Part of a small language model's weights.
Training: a variant of Adam for these matrices, 6423 steps.
MLP neurons of a small language model. Each row is named by its layer, matrix (gate and up: input weights) and neuron, and shows model dimensions 96-223. Each number is 200 + 30 x the weight over its row's rms, rounded and kept within 0 to 999. A neuron's up and down rows have the sign that makes its largest values positive.
After each neuron's rows, "fires after" lists the tokens most often just before its 100 highest values on Wikipedia text that the model never trained on. A number after a token or word is its count.

L3.gate13,169,216,142,267,203,172,241,193,172,192,229,226,219,207,149,184,146,175,209,195,221,156,198,143,181,215,191,186,201,123,280,241,225,207,179,186,177,187,166,190,145,216,211,217,192,247,233,208,239,142,200,187,204,209,169,207,221,143,180,217,198,219,166,216,200,238,205,218,181,169,220,221,245,236,211,216,155,186,179,241,239,180,167,159,212,185,195,215,180,209,183,251,217,179,134,186,213,229,246,200,179,186,209,202,211,250,241,133,206,216,209,159,148,181,184,229,218,228,122,189,168,221,173,212,230,212,199,166
L3.up13,136,226,175,202,214,171,244,146,218,196,191,174,205,250,209,164,240,170,158,203,218,208,217,239,152,197,193,177,252,143,136,136,243,256,207,165,209,161,205,206,176,225,196,190,227,206,197,183,236,157,148,263,206,154,139,225,190,187,198,229,207,210,167,224,211,147,144,207,181,160,148,160,219,232,235,170,197,216,229,177,219,183,243,173,215,185,186,182,251,228,206,273,167,178,170,174,216,189,194,226,167,203,204,215,165,172,206,226,185,151,228,206,167,169,210,182,230,201,163,282,187,210,226,245,194,233,163,225
fires after: "\n" 44, "\n\n" 16, " s" 8, " (" 7, " son" 7, ")\n\n" 4

L7.gate146,222,202,196,178,146,213,188,218,194,188,228,261,212,222,214,199,148,152,214,195,208,232,165,225,211,217,158,222,234,200,206,208,225,219,218,215,205,210,189,220,204,201,234,171,217,193,233,192,206,196,142,253,196,161,154,261,193,207,198,189,160,244,187,224,204,211,247,171,249,204,186,184,291,225,217,259,175,211,219,203,171,182,186,190,218,189,205,181,157,263,204,147,266,163,238,217,180,244,188,207,135,177,212,245,248,207,163,216,229,172,146,245,221,217,209,230,192,244,206,221,198,175,169,189,175,167,214,191
L7.up146,198,127,213,183,211,219,179,180,241,217,212,259,173,243,233,170,215,214,234,199,212,197,182,212,189,144,181,243,191,175,197,186,203,200,255,205,179,197,200,180,203,264,146,212,186,205,235,224,212,229,179,195,171,230,171,204,253,197,200,186,205,249,204,195,190,199,201,238,219,208,148,225,177,210,204,235,201,168,207,182,213,176,220,140,205,224,175,189,143,195,202,222,156,186,220,165,172,143,217,215,235,186,264,274,186,199,264,256,214,276,267,219,234,181,238,257,234,250,219,184,188,181,173,185,208,246,140,225
fires after: "," 84, " is" 7

L7.gate191,176,202,180,201,182,200,191,190,201,151,208,203,147,160,206,213,181,239,177,236,212,192,160,218,161,214,161,242,183,249,200,233,219,181,179,227,195,257,198,200,240,197,201,197,192,181,233,201,147,161,198,243,181,159,185,218,231,217,191,161,192,195,195,229,175,197,199,173,214,187,176,173,155,187,252,227,164,237,270,151,269,199,213,234,200,194,152,209,184,236,189,157,176,208,206,259,178,213,230,195,193,172,222,190,237,246,203,168,206,194,203,217,229,163,207,195,154,222,194,261,190,188,208,227,189,198,183,200
L7.up191,211,225,205,179,139,168,188,240,206,193,234,227,163,217,205,176,188,141,208,256,181,202,196,213,180,178,179,231,200,217,163,205,170,135,177,224,215,231,181,190,204,195,149,242,232,158,272,175,200,164,198,214,188,238,276,214,212,200,234,199,232,233,156,220,215,239,170,198,265,154,140,188,206,135,238,255,230,152,236,189,241,175,269,198,210,164,223,247,201,113,224,202,207,195,209,175,207,210,209,149,205,173,222,208,174,217,265,159,248,227,205,238,194,169,195,160,201,225,219,181,231,189,212,163,198,176,177,195
fires after: " " 61, " (" 22, "," 15

L7.gate316,209,211,180,163,254,201,171,217,158,199,244,192,199,200,179,224,195,216,221,185,201,186,198,226,169,148,214,226,186,211,278,193,167,207,223,190,190,156,224,227,220,218,243,226,213,216,165,206,222,223,234,185,188,198,182,200,245,282,204,210,218,203,214,182,232,157,159,187,177,137,166,217,192,166,223,151,208,207,202,212,195,224,168,227,179,215,202,217,189,224,196,134,208,194,215,260,213,191,239,228,190,188,224,176,208,201,202,155,128,145,202,195,214,159,237,233,175,171,243,207,245,222,196,199,206,241,192,192
L7.up316,218,179,224,170,214,208,187,222,187,191,211,211,182,177,166,207,159,187,165,201,199,199,168,182,182,178,150,247,201,277,230,179,183,180,186,205,211,174,214,209,205,237,226,182,198,172,169,196,130,207,224,214,188,207,182,217,211,177,233,193,154,201,188,163,225,188,206,178,266,167,168,216,210,184,176,214,220,175,192,195,186,219,246,195,224,196,249,230,185,171,175,220,208,162,197,217,175,225,156,202,212,150,204,181,166,222,145,222,208,235,259,266,248,149,185,227,164,203,205,153,233,135,197,220,209,169,268,267
fires after: " |" 48, " " 39, ":" 6, " (" 5

L5.gate10,227,200,176,263,216,175,191,178,173,221,175,198,175,155,181,226,233,207,205,155,208,179,199,194,115,204,184,193,202,206,253,217,248,216,199,183,259,208,248,240,177,210,213,200,184,228,224,145,134,170,211,184,211,205,215,210,218,213,207,165,214,205,150,165,201,241,253,188,197,175,190,219,207,154,214,215,202,194,209,182,245,240,165,144,196,118,132,216,178,183,108,201,143,198,180,194,227,240,234,171,192,177,186,173,286,201,216,263,180,228,202,189,169,147,155,187,179,223,174,203,216,178,187,226,159,210,184,175
L5.up10,231,218,209,245,182,190,219,244,118,214,192,210,172,243,184,212,222,243,225,191,211,171,217,230,175,172,204,238,167,237,241,185,179,241,177,235,180,194,204,183,205,129,205,102,201,245,241,208,243,229,254,190,151,206,206,183,154,213,177,223,185,185,211,232,170,231,162,181,174,275,188,230,217,215,172,184,233,198,231,222,211,192,167,222,176,176,211,234,216,216,195,179,263,226,229,204,219,237,238,177,200,129,153,193,199,199,181,203,227,156,231,203,256,162,210,175,210,199,163,193,185,209,139,199,174,221,204,198
fires after: " M" 15, " D" 9, " F" 8, "3" 8, "4" 8, "2" 6

L2.gate237,200,151,184,161,173,210,246,172,201,167,230,192,192,223,216,165,129,183,148,186,203,180,225,202,186,200,176,171,169,181,206,169,160,210,219,131,182,183,164,255,172,215,223,198,206,222,220,191,187,140,181,186,164,184,184,211,199,180,173,212,222,196,176,171,205,252,178,204,165,168,198,161,213,203,200,199,222,249,181,203,234,244,284,207,230,215,207,226,144,228,183,198,184,194,192,247,258,192,189,194,196,226,177,230,198,114,172,222,146,199,222,239,228,206,233,181,211,241,218,252,200,230,215,185,208,216,226,172
L2.up237,163,182,171,207,179,231,216,181,211,201,168,217,187,227,218,203,189,185,170,231,253,180,206,215,147,144,201,220,167,191,196,218,131,134,187,200,192,164,205,274,234,196,197,208,232,147,150,192,225,111,200,214,188,192,148,156,193,231,179,192,245,192,206,222,229,201,266,153,174,221,194,227,167,223,198,227,165,154,192,215,149,149,144,241,174,194,198,198,248,224,197,254,200,207,171,250,224,182,171,203,159,172,236,169,238,254,218,252,182,218,182,206,186,216,262,143,223,220,175,212,196,147,185,191,225,222,179,175
fires after: ".\n\n" 32, " |\n\n" 27, "==\n\n" 10, "\n\n" 9, "==\n" 7, ")\n\n" 7

L2.gate156,198,262,169,160,222,190,225,239,188,179,186,226,219,184,181,194,201,216,179,222,158,176,236,170,148,150,183,218,203,172,216,196,190,174,199,225,232,206,225,285,203,186,230,216,197,195,182,202,192,187,131,169,153,213,155,182,240,195,182,217,223,196,146,190,139,220,186,159,187,131,169,174,194,186,238,195,192,214,177,232,230,193,206,168,177,217,196,246,263,218,232,223,195,238,129,235,221,223,154,236,205,190,198,177,172,235,206,210,154,239,207,197,193,232,210,188,149,233,195,168,233,242,170,209,158,254,212,153
L2.up156,206,195,185,229,154,232,203,190,226,174,220,252,176,166,165,162,185,235,206,192,132,178,202,194,185,194,146,176,220,153,251,226,240,178,185,241,249,237,190,161,168,255,153,226,234,207,211,188,174,201,175,222,146,231,209,153,204,237,203,201,163,198,168,190,188,179,163,164,217,187,216,177,253,203,174,211,216,173,160,215,144,250,225,158,204,153,199,222,219,199,226,230,154,169,212,195,266,209,181,244,218,185,161,183,139,243,252,225,210,230,215,209,219,194,173,174,207,210,253,152,227,182,196,213,157,191,199,177
fires after: "," 28, "." 27, " " 17, " −" 12, " +" 6, ":" 6

L7.gate234,240,203,225,202,190,176,156,248,119,168,207,206,226,178,192,225,183,153,172,210,168,200,205,179,156,204,213,178,236,218,172,180,212,177,224,213,199,202,236,204,211,241,182,211,218,179,216,226,216,207,254,209,215,193,186,245,226,141,214,242,229,196,206,194,230,229,181,220,249,202,208,173,249,168,186,235,161,172,156,210,291,155,222,187,214,188,208,163,223,219,189,165,231,184,250,195,226,138,237,163,195,183,186,238,173,193,248,170,230,187,159,196,157,215,195,190,209,190,155,160,216,193,184,232,159,148,253,203
L7.up234,200,248,232,242,143,189,205,175,187,149,238,203,154,131,226,180,211,162,231,231,153,237,158,181,257,161,206,217,244,274,179,205,224,148,224,203,220,231,209,210,235,205,161,207,190,148,213,249,185,162,215,189,211,208,232,213,229,202,214,187,198,205,175,210,217,249,196,207,251,172,223,235,190,219,212,284,170,201,215,193,254,181,191,197,211,230,222,203,205,131,196,182,203,213,204,199,200,200,247,189,197,262,162,252,206,243,216,197,232,193,195,222,229,192,171,160,207,249,158,186,219,174,159,159,202,173,205,188
fires after: " " 72, " (" 15, "–" 8

L5.gate240,204,196,175,190,190,194,166,203,165,163,216,254,219,195,222,201,143,147,173,248,162,193,248,190,202,147,246,217,227,213,229,217,153,233,110,197,214,249,228,229,205,221,207,235,217,209,193,157,193,211,212,132,157,209,231,232,275,199,210,197,193,164,170,186,191,214,197,211,258,194,177,123,187,189,202,168,218,222,206,210,220,157,235,185,252,180,153,219,236,172,208,163,214,188,189,227,205,236,183,216,196,196,241,224,220,203,213,198,194,227,213,204,179,167,253,210,196,212,208,196,202,202,148,183,211,198,168,135
L5.up240,189,222,221,182,189,197,253,207,241,186,209,203,173,177,220,211,208,223,161,195,154,202,198,148,198,169,190,179,141,162,221,268,191,191,189,231,226,188,197,226,234,185,201,245,208,194,233,177,228,201,170,189,219,226,211,161,192,191,166,177,246,229,193,172,191,148,181,180,203,188,174,225,159,189,210,185,213,180,245,192,166,191,212,187,234,181,265,246,215,180,198,204,227,174,178,185,150,239,235,222,187,210,183,197,178,229,285,211,267,183,228,182,229,181,224,215,153,248,284,199,212,187,205,207,183,219,199,182
fires after: " " 63, " (" 16, " −" 8, "C" 5, "D" 4

L2.gate314,214,216,193,180,162,166,221,217,200,177,160,206,278,239,238,243,185,219,214,239,181,182,211,180,172,173,208,230,228,225,196,225,245,220,211,205,180,200,191,227,186,172,152,231,225,199,197,201,171,190,217,202,198,208,241,187,209,279,193,173,230,181,172,247,180,209,216,176,212,181,174,199,243,229,226,244,173,189,235,243,177,182,208,179,215,207,223,205,218,212,213,253,248,240,164,151,175,185,267,182,184,163,165,216,273,250,196,196,192,207,189,228,178,174,211,174,197,188,240,253,212,234,236,181,102,168,206,153
L2.up314,198,242,180,224,184,191,205,131,214,180,153,205,218,238,228,198,176,199,196,181,207,196,198,169,248,219,247,210,162,185,217,164,226,237,232,219,160,219,107,202,175,229,160,154,209,180,210,234,248,182,235,135,200,236,220,245,256,155,185,188,190,245,162,249,142,186,152,202,187,225,177,220,181,219,146,190,182,188,202,241,152,184,259,154,216,227,205,202,180,246,184,195,246,248,225,162,240,232,185,158,177,219,188,227,211,249,192,224,193,229,168,257,172,148,205,151,209,174,176,193,229,189,186,218,137,173,174,193
fires after: "0" 19, "2" 11, " def" 7, "4" 6, "ale" 5, "1" 5

L7.gate270,205,200,213,225,191,201,196,258,198,198,188,157,294,191,187,174,193,191,239,194,205,186,198,229,179,219,183,175,182,173,235,207,129,219,206,162,156,205,217,236,179,252,221,190,207,163,199,238,190,235,167,211,168,246,181,231,232,202,179,162,169,157,175,206,168,180,170,167,162,199,215,177,205,193,255,190,210,181,194,223,178,136,239,215,208,177,224,196,219,218,231,186,175,223,179,185,245,190,243,191,165,158,164,260,246,210,218,200,214,216,163,163,190,233,245,217,221,200,200,237,187,232,201,207,155,196,204,173
L7.up270,235,199,169,223,174,175,229,254,168,214,151,206,232,173,187,189,226,224,187,212,170,217,216,228,148,165,229,195,206,188,218,186,208,171,187,185,168,248,249,188,211,142,236,254,265,159,198,192,190,201,185,204,158,221,217,166,171,209,213,202,128,156,212,256,197,175,172,172,165,198,215,225,214,233,197,203,232,204,220,195,167,197,198,170,177,171,260,116,188,178,178,203,199,265,224,184,205,145,181,234,198,140,221,237,220,237,194,209,222,196,172,181,167,195,203,149,208,202,224,241,217,209,216,227,146,242,157,159
fires after: " |" 39, "-" 8, ";" 6, " R" 4

L2.gate34,201,223,172,189,205,227,237,159,187,169,201,171,218,224,163,214,191,168,163,224,231,196,208,260,181,146,163,222,194,212,256,232,168,202,227,172,229,218,201,229,200,224,260,213,233,171,155,197,244,134,118,217,221,218,147,183,215,160,141,162,221,192,158,169,151,187,211,164,166,189,200,227,203,230,176,196,204,190,211,204,216,242,143,210,205,237,217,219,205,226,218,207,160,253,157,220,238,178,196,215,203,225,198,215,139,151,214,205,192,182,215,191,227,182,233,219,204,222,175,158,177,168,192,186,171,249,197,188
L2.up34,218,232,167,200,218,201,180,198,205,190,151,192,187,239,258,182,232,180,229,229,197,209,183,219,193,214,177,202,240,178,136,179,185,218,175,307,180,190,192,214,172,164,167,225,230,220,211,191,203,213,262,215,239,273,155,200,210,214,201,167,194,239,246,178,231,245,197,189,191,210,178,195,240,239,195,202,164,187,182,207,164,136,225,204,176,161,191,199,196,195,175,185,180,252,164,185,192,159,233,202,194,163,200,200,220,180,213,221,173,218,192,181,226,247,211,204,242,244,181,252,214,228,224,176,240,208,183,176
fires after: ".\n\n" 37, " |\n\n" 23, "\n\n" 9, "==\n\n" 9, ")\n\n" 5